MLP neurons of a small language model. Each row is named by its layer, matrix (down: output weights) and neuron, and shows model dimensions 192-287. Each number is 128 + 24 x the weight over its row's rms, rounded and kept within 0 to 255. Numbers have three digits each. A neuron's up and down rows have the sign that makes its largest values positive.
After each neuron's rows, "fires before" lists the tokens most often just after its 100 highest values on Wikipedia text that the model never trained on. A number after a token or word is its count.

L2.down918:118172167167133107135151096188134134140136136105095096114087148113154104167122144107123114119159139170172121133137119095141161144136126033139089116109144142117134140118132078137170177141099147105143162157101114099145108160120120114116158087088126117150110128124151118155129102156143133130
fires before: "- " 36, "| " 24, "==" 5

L7.down1257:101163102107087109103169178160166112105147113127143113104155152115132153141161104094115124152157126147147122143157129134131171151155106000102136095132144148117106142161106093111160145134148136130147128124145154072102135128140179130154147118106145155129085147111137170122125118123113089116
fires before: "\n" 54, "\n\n" 36

L2.down1093:170095131132107158119098153109152099143123166173127155147121087103133115091100123118113099131137129154149076105130116154180110116108075195147156117118145077134159129123180103120131140141157131141126105086140149151123126167132137140120139087184089139096120156139113108138150116125173102129
fires before: "\n" 65, "\n\n" 17, "\n  " 10

L2.down1246:151075149141092118139126130114133126117108126122111132176117164120106135084151118144124107119100107150145113145157111128112138144119117112125119116146118135139113139149122164139152122099096094124123143128103123133136090142093114101120121145150153112132105182146130181132119142108131162102
fires before: "\n" 25, ", " 19, ". " 9, ": " 6, "'" 6

L4.down809:145138112112135120110082125092158109126125128149142084126151161132125125147161098089130074152104123127140120094129071089114121130131110096154141133122176127142140125129146130119143114162150137129123120144162135082137150109115128120138095109102120169109150137100062129116120154112121124147
fires before: "0" 21, "0 " 18, "1" 11, "| " 7, "2 " 6

L2.down842:144097086108124139132085133095125104121115102111139133119147135150184113150099153126136123149129106109112138122132098093098103108128165104126162141138121136123110111152082108127117142200133105103111116150111099127095135100129127114171123120137133090143141122145109136138141140194154142144
fires before: ", " 38, "to " 6, "he " 5, ". " 5, "– " 4, "and " 4

L4.down648:101182100159125148144175117100152118157131145156106111096119149159105164112135101081149119120126125137147132129090116173170140161112114101144125082118155078116146128121143137122163176134112127124122122127140143140117152125174081108141124116105129159104101134105127072131067120188142134122
fires before: "\n" 77, "\n\n" 18

L6.down70:152152144119120126123087105080175139084148123118129176122099117123158173110152141156153144111106144120107112139083136138125139144163080155182079135112088127106124145116138136108139132115145139112106111101118126143117099139136101137136143160087103127083123152149111146120122139124203145125
fires before: ". " 38, ", " 38, "." 11, "==" 4

L7.down305:163135080157124117156089130140111153207154105130131131128136109159155178109130154146168131183133123146118085138130147122090094102111133131136154139149113154135058102132146101134124155135134127124096100111107086099116127153106152117144139146140134130090111132159159144141088086080119115140
fires before: "the " 42, " " 13, "his " 4

L2.down1495:091114118154099093125097126144157167170153115094112111122113140117154129120126095113120129092095111148141143121132092077108122127147118131116161115154130117106120130108141103135096147140147089163124123153130118140104134135115084086116155189143152151151125128177110142124138112124118171115
fires before: "| " 52, "." 8, "|" 5, "," 5, "(" 4

L2.down480:154165116128128125096101102109164153121137136111117138133163124131096119140149137121136139111117123102123149117126111123150117131120144066137118074119154089160129104121136180125147145131156144205074126129147115124096126132153141136117127159121104134107120137132139130149130167173124122086
fires before: "\n" 68, "\n\n" 19

L6.down1093:118140107125135121131126164110142133154126155138154112126102140180120150118098151146098112135138135119173132163133130131097123108159113112073113121084126122110125127091103135142135161150120152154121128083095131092172123122124165129137160147146146143145110135108110164109131142127158137095
fires before: "- " 38, "| " 28

L2.down1200:147105159123135118120142139196085142124147130110114112129161149124112111132106145140133162141108158138147134112119099151124156131138125113108138148128094190137125120137086146146079139158121145157100164118170163107127132143102154099099085140109181110148109088115146123092121120158132156105
fires before: "| " 64, "; " 9, "|" 6, "\n" 4

L4.down1527:152151179134109127150157105120130112157145109108151176130127143129136163096114117100119173095132111109138124122109148150168125127125140092168207182140114151101103144127062144161123139101141097132113093106133149145130139111154103137130121129183140106140115128166122110147125160146152155126
fires before: ", " 37, ". " 18, "." 10, ": " 5

L7.down1255:112103148124111136094159141135103175168159142154108142117123062092113116085122170149099116126096157092108108144147104101120106104142095156122133136104167172119133115116135116151140127096127132152131123111142152106119111083100107144103077139103143118131156096140097096117098117145122119119
fires before: "| " 42, ". " 10, "|" 10, ": " 9, "–" 5

L4.down1398:125089111151126129135154115142093131108132140063140133139094111149164112086130139088145116144113138135087147117116139128123151177107152115121107102119127178138108116086151086138126163137095103123135112113086097149131129105112107107085074119112125119140142143143117118136105130132091163175
fires before: "| " 43, "; " 34, "|" 8

L4.down327:100125132094103126143114128145092140077096153152170102145112132119133138132125117123120142103149139100123091149140125127078183101144140142178145149116126137158113133110146129127094151158125128154122141144134147144116126160158151098155150142121113128141112153140144099138091107103100131142
fires before: "| " 26, "- " 22, "|---|---|---|" 4

L2.down1314:152126182143111151119142165180149117091127110051148127086116130121107128120117151138130129122160116100088117180144142146138113130126153108115167153103106096166114148140112147112140124152083128157128154150100137134160109118107141124109121148123151110120131058163139103117100114128087169128
fires before: ", " 20, "| " 16, "anim" 12, "to " 8, "|" 8, ":" 6

L4.down909:140082159087150130100146096081127146091100110120117142088098136110113156106159137113154110116117066146129104103147142125147135121122170120151121111107092126113144141109126133127189142151124104178115136103136103108132133104144141130123095145110092143127108111132156087157155124146158070100
fires before: "\n" 67, "\n\n" 33

L2.down121:141127074127113133126124099113087128144110133145106115110125100125143072093155124115129152167127165093154095107105100095118123114119151067115097098136149164151109126129127144122122130178117138172129158163131112127126133161139130130115143127138136125128116138128096111161113138114099122124
fires before: "\n" 41, "://" 8, "the " 4, "jana " 4

L6.down913:132125119167086124158133144099148121118120136132135116137105162151162155185100141148067150116114077111191131123156118125111174121139143133111129152147126061160099140099113110113134099117144132152155088153096128157145155117145163102141133102139114103184110158137101135137088157099161085134
fires before: "- " 50, "was " 6

L6.down1051:119117140125168142113085110105118128106131088116092137108106147108165121123105114128121105173107110126136145134100121162112150131155122160138152134105094096182160075106119114157138126136127116116128101110155126136108117118152102111091152133151139124169143105129132132108167154106071094096
fires before: "|" 63, "| " 35

L2.down424:102153135137148160120129141063121136152135152116098119106152108150137169122159125139099135093104158149169167123111105075125132080142096176113147137139173159093117123147092118132136145160101123120145120136134131135090124147103106149140160147091143100132124154140132143110108122117138144114
fires before: "| " 29, "," 11, "." 10, "4 " 4

L7.down902:136129134138097149110149152140097127066123151129106137133115145073165149086146173167129165099072096119102095136134130142102138117136122135155118126140125120101158126113101115114095173123101134096163092137148123140102132114144105111110147139122161092120166103137079080151098163158115095136
fires before: ", " 32, ". " 17, "." 14, "), " 7

L6.down203:159109149070084086156120138115130148126176120145111146127132087083152162143150124128165115173106175119139078091125126145074176157146115149136129145108131112131154158113157134121114166135109124124097136130135126114144073142118191137164117118123159133155085146121106122083141158127084097123
fires before: "\n" 40, "==" 5, "arch" 5, "- " 4

L4.down1507:093131164133134157107152157122145121116152152107112108152095145132132130142147122159156142154090151125096114126138163141105139140145079139129136126154137105139138082141089133107143103135132134121156124096166121126131139120157158124108101114074123123135125115137069132148105098134097090129
fires before: ", " 19, "= " 10, "=== " 10, "==" 10, "- " 5, "===" 4

L7.down150:133125122124169145139141160089129141109139107091134145149112108134144140100148118132101132130137175105118153185107102121150103166112130173153097123150131145105178075135151113132087162104082146121095103102127129157106143117146071146101131149130150165096159114139142132130159172116119126118
fires before: "| " 43, "|" 10

L2.down232:145138116116197151146099119105103147117113117124150099147105115114161163106150118116143101107112094106133093112060111151130109135108127094133124129089122107115152178132107115116115103157130163169120124087137128131112136165166075124130124141156135122116157119131123132102100138151156123115
fires before: "; " 35, "| " 32, "," 6, "–" 4, "|" 4

L6.down1190:139107099114140108138131105130120112109120119128117161112114136117095097094134125143149158115144078085114098090107144141132146147080148158148126138142142103109100099152164160130139156125103140079134126097135148131108135158131129112123079162169129107126115177158145158139093127078117138146
fires before: ", " 20, ". " 16, "==" 10, "- " 7

L4.down524:107113163105144168138139134120148136125119151083130137120105110107161119124127135087139133097098131138128120127120132142168163124110158120138157156119158142102135135144126110122150139132115127157174148119143130125139155134114118112111105134115125143102133125124100115112134124101147115106
fires before: "\n" 78, "\n\n" 22

L7.down1346:146107115131075136144114124116143113156123194075113117118155138136130149118133140111125173121148079139139095126112103138134075130078102127108148129138127118113134102153132150159164116106132128156139122144091090154144121146105065127109114109105101149128128116146110155104117103103138134105
fires before: ", " 26, "\n" 12, "-" 7, ") " 6, ": " 4

L4.down148:164128137155088124124107174139075149114163112117114132107146156131137179171133147160136116103165159067141169142133113123124115141123099104150107106155131112142130106128121149097150121095134112099157096119106130140120111136150119153147143110087144124139127105143132122111131110150129092181
fires before: "==" 22, "- " 21, "=== " 17, "===" 11, "| " 8

L4.down823:102113102119143128129101113110146130106135092157168141100122143126172124134095128098173136150176127088154065116079156127130102150144138140126149125134150125119179081136160114118183123125141092175104110104131132108093133137122101164119083099076119182116114093134105126115120103140154122162
fires before: "\n\n" 30, "\n" 12, "\n  " 7, "| " 6, "-" 5, "on " 4

L7.down1007:119154114126160116096158188122141107126119115168121118107088165134090107131111139114175105131132177109146151090124153090149121138127110118145088152133089163143167126153124151103158131118094119146124111108116078170113102153108134119123157118114160115153131139146143116126107098141115121135
fires before: "s " 36, "- " 17, "2" 6, "| " 4

L6.down1513:119158104148173188143116115155138152170156101128087158142126098137104083113172128128161155127135128141126133146132137147147147107116131108122120151117089188134145119129145130106124117142142138160106122112103142145163151152131081108096100151138110121126138117112152117071089156153149138131
fires before: ", " 30, ". " 19, "." 9, "\n\n" 7, "==" 4, "in " 4

L6.down377:127149144127136125134113137152138082124097105083148126129170148085140128120134139102139118157153121101107130090073184150127149181122109154103148142079139150138107111121098105107119115106125094147133127131125092143112145126088157125127146112162093162107090142119141155091109122133150073141
fires before: "\n\n" 46, "\n" 22

L2.down377:142113100118126114146110139132137128104134110151099116076131116105088138117131115080147079144134117104161167126052125103142170153174130119166131175143139168157115159136129123118133126090139113151152127141125150117150150103125149120102157115114120148104105144123123132119101102124102176122
fires before: ", " 46, ". " 25, "| " 6, "===" 4

L6.down647:101101107168124121100160113106091084120155121123123126117130139151108112126183150100150120138133130127117131135123132132123098140108135072119124150105170170149121174141142148164146151126135103147112144128113121066091159154102125079117113124132137154124131126110106121123147105156115112167
fires before: "| " 52

L7.down1086:163093122113132142107132138078089111145115102151147159106114100145132121119139151099103123109155130129070153152144132116138127140152097151148151147096102088112095110106137138105135158140093110141126109127133093140121127072171101144139146138113149140168140126142112131130167104132095110112
fires before: "| " 29, "|---|---|---|---|" 10, "\"" 5, "|---|---|---|" 5, ": " 4, "—; " 4

L7.down636:140140124119124085102095173156169083139140126166160127118083119123107141185137140122108136125158099138132127075108119122100195108115152174114126140113127164129156111126115121160081095118106124118145121141132099145128107133161152138126134111076104128094135154138129164083165152097099101105
fires before: "of " 54, "-" 11, "in " 8

L2.down177:159091089124131125124123126064155130104112124155149191100112093134116122107132145122140143152112101124139124117171129126136099117096129110146123093125109102157143135155129121170102134140159127122127132123131113129134174088124110149151169106109115066121152182120109167153120155095086126110
fires before: ", " 20, ". " 11, "of " 11, "." 6, "- " 5, "was " 4

L4.down10:162150165146162142115083153106128111117134103133117146112123081114149137109158134114129092129178113091090072101134147127152128091138143145120132099124118110173116114129164158139085103132085125161139100100162118160087113143118096150106133149133094127124116119139131139122132172134120197101
fires before: "| " 51, "|" 12, "0 " 8, "; " 7

L4.down476:136137112159154154075167105134125113091120151157139105118131129139113115097156160098125122120141118138145130166159103111170154125119113132104113124063143158144131124076138121133148099061085137125125144122086141147142135104134140101114150122123149148141124068075093126150127161145097151093
fires before: "\n\n" 39, "s " 15

L4.down115:177144113180127139143089113107138152116131109129109178113079107124150143092159119175113140121105078150120085135093124161102115162109083176140112139120127153158175161117103157149154107128088156132132103143090151121113119157148120114129121164124152133124142107107099185175118137113229105151
fires before: ", " 33, ". " 12, "), " 9, ") " 9, "." 7, "\n\n" 6

L4.down643:115124141130129141120110165115105161151117128130148122099129113161150145150155158139101119138152113133147096136122132173164106154143142168106130103132095120115091105161097144109114128110107125175125122163101154110110139184136182093106139070147116132145137079159143133154129127139092108099
fires before: "the " 51, "these " 6, "his " 4

L2.down378:100092153129101109178126106139123158126087149117136099153097094125156164094113064148110109101147124114146130153080123129092132118128139058132141123146119139141092145147099123095124140148099092169125127104116136166146127131087137139075139142109140158125161101107134148138105111098123120152
fires before: ", " 36, ". " 24, "." 8

L2.down1507:182121107142152137132159176137133125137124118100110150121126138101147156137129135110130146133089116151134135138113167118132113112106115091155149089130135109129142101102085119113146106149149138171116102126152133093138100141150098126123153131099090125118122090116113110147146071126141105113
fires before: "\n" 77, "\n\n" 23

L6.down1292:150103114129164126138114176107148101129144099143125070101149136087077165127112164083136094173123149104118104106149130179128097121069168105130085110118119130146177097154126113081152151180123101138111126129126111114108150082106115138112118108135103140122130113121148139142138188111145092161
fires before: "| " 33, "\n" 26, "\n\n" 9, "was " 4

L2.down132:159144120112093118144145124113096141142109155138128156157087113135118112119172108094132174122072126157131106113090121145157107117170112134117103110141145163139094171113094120157136126103098106137103133129158104131119080107125124126093134126173099097093091131130094098118131096121147153098
fires before: ", " 34, ". " 24, "." 6, "ul" 4

L6.down1326:059145107074134122156103085165178121155118119175122172109112165118077129180106169113145108110141140112117130129130145156130143137139141143160101112169111143122086149096145111146110148131158183124127107144143126104156148114115120130111127151148131123179172121089200115109145062160133144158
fires before: "| " 42, "|" 15, "; " 10

L7.down887:119126158160071139121119139181138156132124145123126111132114162143136144108162088089121159075135135127134101109108079106131111109090097053120146102088132139139107104110143165184107126113132120166119131163150152087146159160144110132156118098139152128127133155109080106134160145114094128127
fires before: "0 " 39, "0" 22, "1 " 13, "1" 6, "2 " 5, "3 " 4

L7.down956:122125153122140161131134080150132086132126111126092155146159108141113144175144127081102137129111120158132118152141142116140121150105099121150150100136121112188165112120117119161174172131128137134118111152129124084104145111155052107136119117147171160151121114110124158132117155136130111161
fires before: "s " 70, "t " 9

L2.down1240:136140133209108131134130108153124090201169145113145130156120118157158158153132119117125149097150165118121123125095163115113144104148134103152116135117148141100136113150077141095091138123169134121094146147144128145111143155113146088086134153117119126109145109109145117140145145116132119146
fires before: ", " 34, "201" 14, "s " 7, "s" 7, "200" 4, "202" 4

L6.down610:122152148095115158095156146131095109130149142102104169111128100124083115117131129160139144108142104165121113131102110118152129099098124182111162145137093138128133151115144120120110096128175116166161131092129139106153142126094145143101133107098108102128140130157168088130146134156146104119
fires before: ", " 35, "'" 9, ": " 4, "\n" 4, ". " 4, "; " 4

L4.down403:148132113112120119159156126111138109134111132101085077108132116120149155103150156103128129158141097134135131155133084097137103130126071126094131124131119155142106100149078151173103118123140097166141103125141136149168109119107142128106153089130137074092123101096126109135158127106141158113
fires before: "\n" 65, "\n\n" 26, "| " 5

L7.down1096:094173134127098060169131101108159146102098170135107127105186106192147116115166122148147129108129152128151121143127118141148100142116103100102109111122069077156128163115155138136129133140133192127136176105149092114133100135089116103153108173143158135104101172120130122188092124176156089180
fires before: "s " 89

L2.down1185:132129112126074142093122142171159122136160132122091168183098110058144159085141130117145119117141114159150067131086148133145170114101117163100160139158150154127100131121082124129117127118121135154114129153110151133129114154136141090087107123152135141136140134153123159137129173115129117147
fires before: ", " 40, ". " 32, "." 13

L4.down217:150052123117067152114096140146109153101146116148153110117079180143072148117134132143182096108104140131118114122148177157126126160135075129120081154126144106096138110105072133109161144081134107105132137153150114089098154138122138099088148130108135128185122103125115139163071091152097109176
fires before: "==" 28, "- " 7, "===" 5, "=== " 5, "= " 5

L2.down1499:101184150159126094102133136141106135147087128091132129145113168053124095122171096145124158158097103129113116088129121100151114141134132068122145136153105099133080133104173111107157189117126135167111134117152138093124162091128140105091106165151163138094118130162128129136133161133136129108
fires before: "| " 36, ": " 14, "(" 7, "\n" 5

L7.down712:096152115124111119109120141121154127136097140127151088128103157091113115148152120123098124108084129131134098116159106150152148078108141076111155141124107075110084146155124163084106099146162123177138146115142064139106171102145144097033118129135162149135120144105109142089111188123174110133
fires before: "| " 34, "|" 9, "(" 7, "- " 5, "Roch" 4

L2.down1041:139085136157144086086168153137154139139167169127093112123126120143164124122113135167160099146134115099124104121176117120119109123158144147140151081166143155145139111090150097140140182109092124117155100119117136096133157085108122117156160117128120115131148129119109157137118126153132127152
fires before: "\n" 48, "\n\n" 15, ", " 8, ". " 5, "\n  " 4

L2.down1452:080156115101139106120126109104163123081125153160137184053168156150118136136102156145115148121126095166120138146130124089172115118125120144169175143127121134117144115124095142152140110190172164153113120154088143163130151095119115143107069110144141123127136152131131108145147132148100172169
fires before: ". " 46, ", " 8, ": " 6, "| " 6, "-" 4

L6.down151:166149093139098129122113124143188123127147140115093132095126136104148109083152147153129201143109084107108094123103105113166120099130144092151113110129144136113169115161133122114140105141145152125136164143141111122127140139117120087105100123118143114128119134153117168096124130160165119094
fires before: "\n" 29, "\n\n" 18, "s " 12, "t " 4

L2.down1081:128107079140141139104186110135138130114163115176106170116094094126155138113126131097165084105125122151166130148090154111155146133145154177120122151131165118150125111100176145135108115138131117125142119174109094141130176094115105122136122114146134116146099140152154175114139138162199151105
fires before: "| " 42, ", " 11, "September " 5, "August " 4

L4.down995:153146131193134129090131125141120100123109105137153088093139129130140159108121122092107073134130095127142099110121138184160094116105158117084124172139132099113068111088138145152108115165132131147120119104122159114139094078127157086113087149137101109102115118102113135098152185162142100123
fires before: "\n" 68, "\n\n" 31

L7.down40:176150126106132159128106143152127095141129100139110114115129101167124108152118161149139117162132132118100083167124106130115137118146153175164127130143136180099106117096128107142114145118092174120103109127101089139120142131133128101109072116122145181113132137137154168153093144127113120124
fires before: "the " 29, "of " 16, "his " 5

L4.down1351:166137178161136171113105112123119140164138171101102145107087125124138151097135183129147158159087138108099059145112114125126111115129126076116095151108110125170116119154084104098135082090116092157151111131115137118147114096122095119086103139156068140141133110123154133109115144129147090106
fires before: ", " 63

L6.down1062:108098097153139125145122129124098107134104090161177119083173124115133160160133139166121129124123127157151178105143131152103147119123116116129143099160107074108144186123179139088120115118151134139150109156106141161108161186149076157101114135072106114091140100202101106081109159107158096103
fires before: "s " 48, "0 " 11, "1 " 8

L6.down467:126143123131123116103134131099158135103112158120112134096130135082157108098172110122118092165132140123151165134139096108157144154125104101134137095114120118172145099123090104130118150091131116145107118118101117137133119168139148156125153109152093154113131101108118115150129128101166154135
fires before: "\n" 49, "\n\n" 27, "The " 4

L4.down2:139109135106087140157117141141115135137143137115060076113125140101097122116113145151137107173102157081156171114141157131185146170100109135155160114134140098127142155111106107129089174128146156092116107117124160100149126104160117137130102100101152118121078097134094113118141088131122113092
fires before: "\n" 44, "\n\n" 7, "Quad" 5

L7.down213:085168148090115119145150134125115140106121110110139141155183157148118117154147087108167117074105138147124145141120159088137134169149130113105183084122115146105156144181129101130165137104118152144149119137114092091082129144112098139135125108128140168125074082134137142143129100111158089125
fires before: "s " 54, "t " 6

L7.down529:146111098107119142169145105190090151126159096144150122133110115159107114137126166153068174107152138118121147175088145099158120127112118144122129129161124125131143173121088139129097150141146136129134127187143148146142106149131138129098159112108088119133102094146102141136119180111116146102
fires before: "s " 61

L4.down240:128121122135145094126150149107112156100154126110115141157121093113176127096135078084100109116128145141191126141118123117122138157115132115118160164154144180144147138127093102125146106135129132161120142148074111138099132115092141155138091141099132093114114156136122138110077128108114146111
fires before: "of " 42, "″" 8, "′" 6, "-" 4, ". " 4

L2.down1102:080137124093130060130140149149111138138104105108116115111108122112130159126139120122169140096140150111176129174119115121165123130132122094127135123144126132139099171160123113102103120130136149125120144095146147102141110097148144099105102143160119152130104168106105140125114095166105138134
fires before: "| " 33, "- " 19, "He " 4, "It " 4

L6.down1038:156138155093093090133125163121110119139098121107127140111115105108149105168144103107155120177121082138133130121112092127116165055089106159130150113155174130172139072163067115165124127116120150110105115131093083194076149130092136148118128156113134120094126168133110093127121156113084154149
fires before: "|" 28, "| " 23, "of " 18, "in " 5

L2.down1345:155113127114134105145105168137111131149083133150112090108154131152177135064129134100132135147123126114144139091159144127171175130142130117124123122148124142117123185126167127125168156081115093136141101164150122144121108107138134114139149125115157121079106138110110112125121103139117131107
fires before: ", " 28, ". " 11, "." 9, "and " 6, "of " 5, "such " 4

L2.down285:161123127141133127152082081121131102137146098141146169108116140127134195089156136154131097082139154107119130130126124123102106121144107198175086140113087117143156123148145134150125133115128163110119120136139141132117130150138134119117163171126069103110115123123104167138147168112197143097
fires before: ", " 26, ". " 14, "." 7, "-" 6

L6.down753:098177131173106143149134168087149173090142125130096139168065136148115098104130114118124142137136135125146120126117124155117078107150168109131155099163121104133167120126137139129173114120152122150120101151116097130105138133137094135085203109137133120144113083143151112114140114114054103140
fires before: "| " 76, "|---|---|---|---|---|" 5

L7.down776:128122145129154137115117097133140173148115127120135114159122134155126152135141132141152100139129130144163143177103182127118147174135125106175144106107094101092120115122121134125103083135096140093125077133138118118096181181160084115108109103140126165108120126183114129121096133139118083143
fires before: "the " 42, "his " 6, "200" 5, "202" 4

L2.down874:075160119122125105104166119148114157078149158124110146123103145089129122145180131131109142124144141106153112133123132106135097129160163016136139098142097153119140122129177127077154149166129123137154100136135149131153106111098128119116136124128149134143126135130115122150148070160089134101
fires before: "| " 58, "- " 12, "\n" 12, "\n\n" 4

L2.down1021:161170119109119091117071107090110138113147150126134155110095119125135096094150149096157084105155103131117109134155141150104122140157151158125096116130141107136138160137082157151082086132111095152095138143130125155117127158150133103125062126168143170158133130143118154125118110116172113158
fires before: ", " 34, ". " 15, "\n" 9, "'" 5

L2.down1343:119115152152143054154125117144144116078148150153131117089184098126185145072135160136133096090081139112098157137139102160152110133157126161133141151117125135148158150106153106105170152140112124117131168157144126123066111171151137157135161152112118108090125090170152125136154126133161129128
fires before: "-" 47, ", " 6, "; " 5, "." 4, "|" 4

L4.down281:135114121141109149166082128124113148155114162114120100162108144119148150152128120092116121123158107155138099151125152102089187124115121102095147157162145132085137109103130100161158153108119149090107150126088162111101157105186139123099138130134101132127146102198141158156110138118113128109
fires before: "==" 25, "===" 19, "=== " 12, "- " 7, "====" 5

L6.down381:150124084142123153125101099164093133120147145140179106101147117122128138131099127134126091102091111096136138163138139148090147161173110145114134158105122156148120158083114150108120113096147162155131153117133161164132109121156139096122118128105111149058134124166113117083123113108123137126
fires before: ", " 28, ". " 10, "==" 6, "\n\n" 5, "was " 4, "by " 4

L2.down421:095142127138159130121092143097085116098142140139152113124112177111120125153141169145184105117116140126143063118120155134104149127094090000157128088077139156133088138114167155149115132176155126140152134122156124131117149086162100121110123143137128132135146105123147130137121163145137100168
fires before: "| " 81, "|" 12

L2.down235:079107156083141153115153123082133125109173096105086142174145143161152163149141121134126109089146120113167116162088134108113138148173126108146209113106126148101119152130070156122116136127128144105105131122095157135134109117109156103121100122133118135122128116109135127151143118105105139101
fires before: "| " 36, "(" 10, "|" 6, "," 6

L6.down746:153162141150131123131157112109130161140123088140138108147131123138086068102146160165140113085138133117116163151117113154106152132124159151083125132146147134119072155118085140122113127097111118124104118109140107123113140151128148175102086087118142097126188153142170118135151127112087113140
fires before: "a " 17, "well " 16, "the " 14, "of " 8, "well" 4

L2.down1075:111102127133129141145108114114159125140106156133179111104140113098164147126156085154133131122151140151140152158140161108119155103140115183164146107154159093137124141125105102137167102166116155117139113098141125101141124156113147167093124142132131139102153130066139197099089144145142180155
fires before: ", " 23, "rad" 14, "-" 10, "), " 5, "\n" 5, ". " 4

L4.down506:158140112170139150115102123131098149177157119138109154118118147112161135109154127116124129135115108115160117098129135133106132109143103070119117153127120131140117130142089143119087116150145121118125128092173137111122150104151141089142117121140110116116158141147150131134204102095069119130
fires before: "0" 27, "0 " 26, "1" 9, "1 " 8, "2 " 6, "2" 5

L6.down62:124133139137142102095142131117135160167099108141106150116113155140117126105122103112082155167150152107121137122130120135102159117069158091121113116147139155151103143139162152149130137150143143163143153115179134127121118124066139180135136129138113143101132123097155113126139094145111111152
fires before: "| " 36, "\"" 12, "denotes " 4

L6.down833:149125142134141148116173120115113136095107113116109162155081092150122091135154063107121180139121120087121128138074168100123093153124145103145147146151118141126127084132101137099126085149144124129143095106122116110094073099130130146106088160109110176096141075125147128140129156129123129157
fires before: ", " 62, "\n" 6, "\n\n" 4

L7.down293:125109186131132116097075099147167129095146117119120158130129143083123127152157160145111099115126098138111075124135131162116156163145144084124100130139132130144169147133154065190126136143123144197129115134091171117138133136154143138085150171146104103103120087143129153119120171126142114096
fires before: "\n" 68, "\n\n" 32

L2.down1069:135145133131130096119156152149174107142166114121105118108128125091137198086152167184119160152137154115142108170081119110147122079136093121167157148103085165140122127098121128145107120157105154139070184106105155141164093135102136145137107115136108113124080145156086115143105146121159155138
fires before: ", " 30, ". " 18, "." 11, "==" 7, ": " 6

L2.down1467:143135133168140139101099152083125116125152120100103118149124175127100153134104116163114147093140116143125137095125110143141146181136135161120125134114130113111135131090066116118133124157157141105112100124105120127155156103137140128111107131117133112088157123125078171101139152114143160155
fires before: "\n\n" 56, "- " 24, "\n" 6

L4.down1122:151122048117144141104080118093144141102091098102139106151136123157128101095126114140098159143132132129131135143137097094145150088146113099101166141132146088172144139140122121142134109119117142104174104148129087136138128092129125118118103139117136151109160136125101122112173150138110143171
fires before: "of " 28, "and " 9, "in " 7, "to " 5, "is " 4

L6.down194:078102147112133146139083163156122088130135153127160131120147142106165127115148121142120078077101110117114112126120106190136116145138113087102156128124086130183107128118110132131110112161137114083101131154143126128121102104105108100110135106120123083110130126144108118107159157123146125138
fires before: ", " 36, ". " 19, "to " 7, "." 6

L6.down578:123129132137115117143158121120147162122153186142160089111104162140149100103095111154147112142108074101159149110145123135119158198133134116112140115109143100119153117136141141134140168125127158106133142088120138118095142117105153119104109111130173169107143082150111078127135142147136115139
fires before: "\n" 37, "\n\n" 15, "and " 9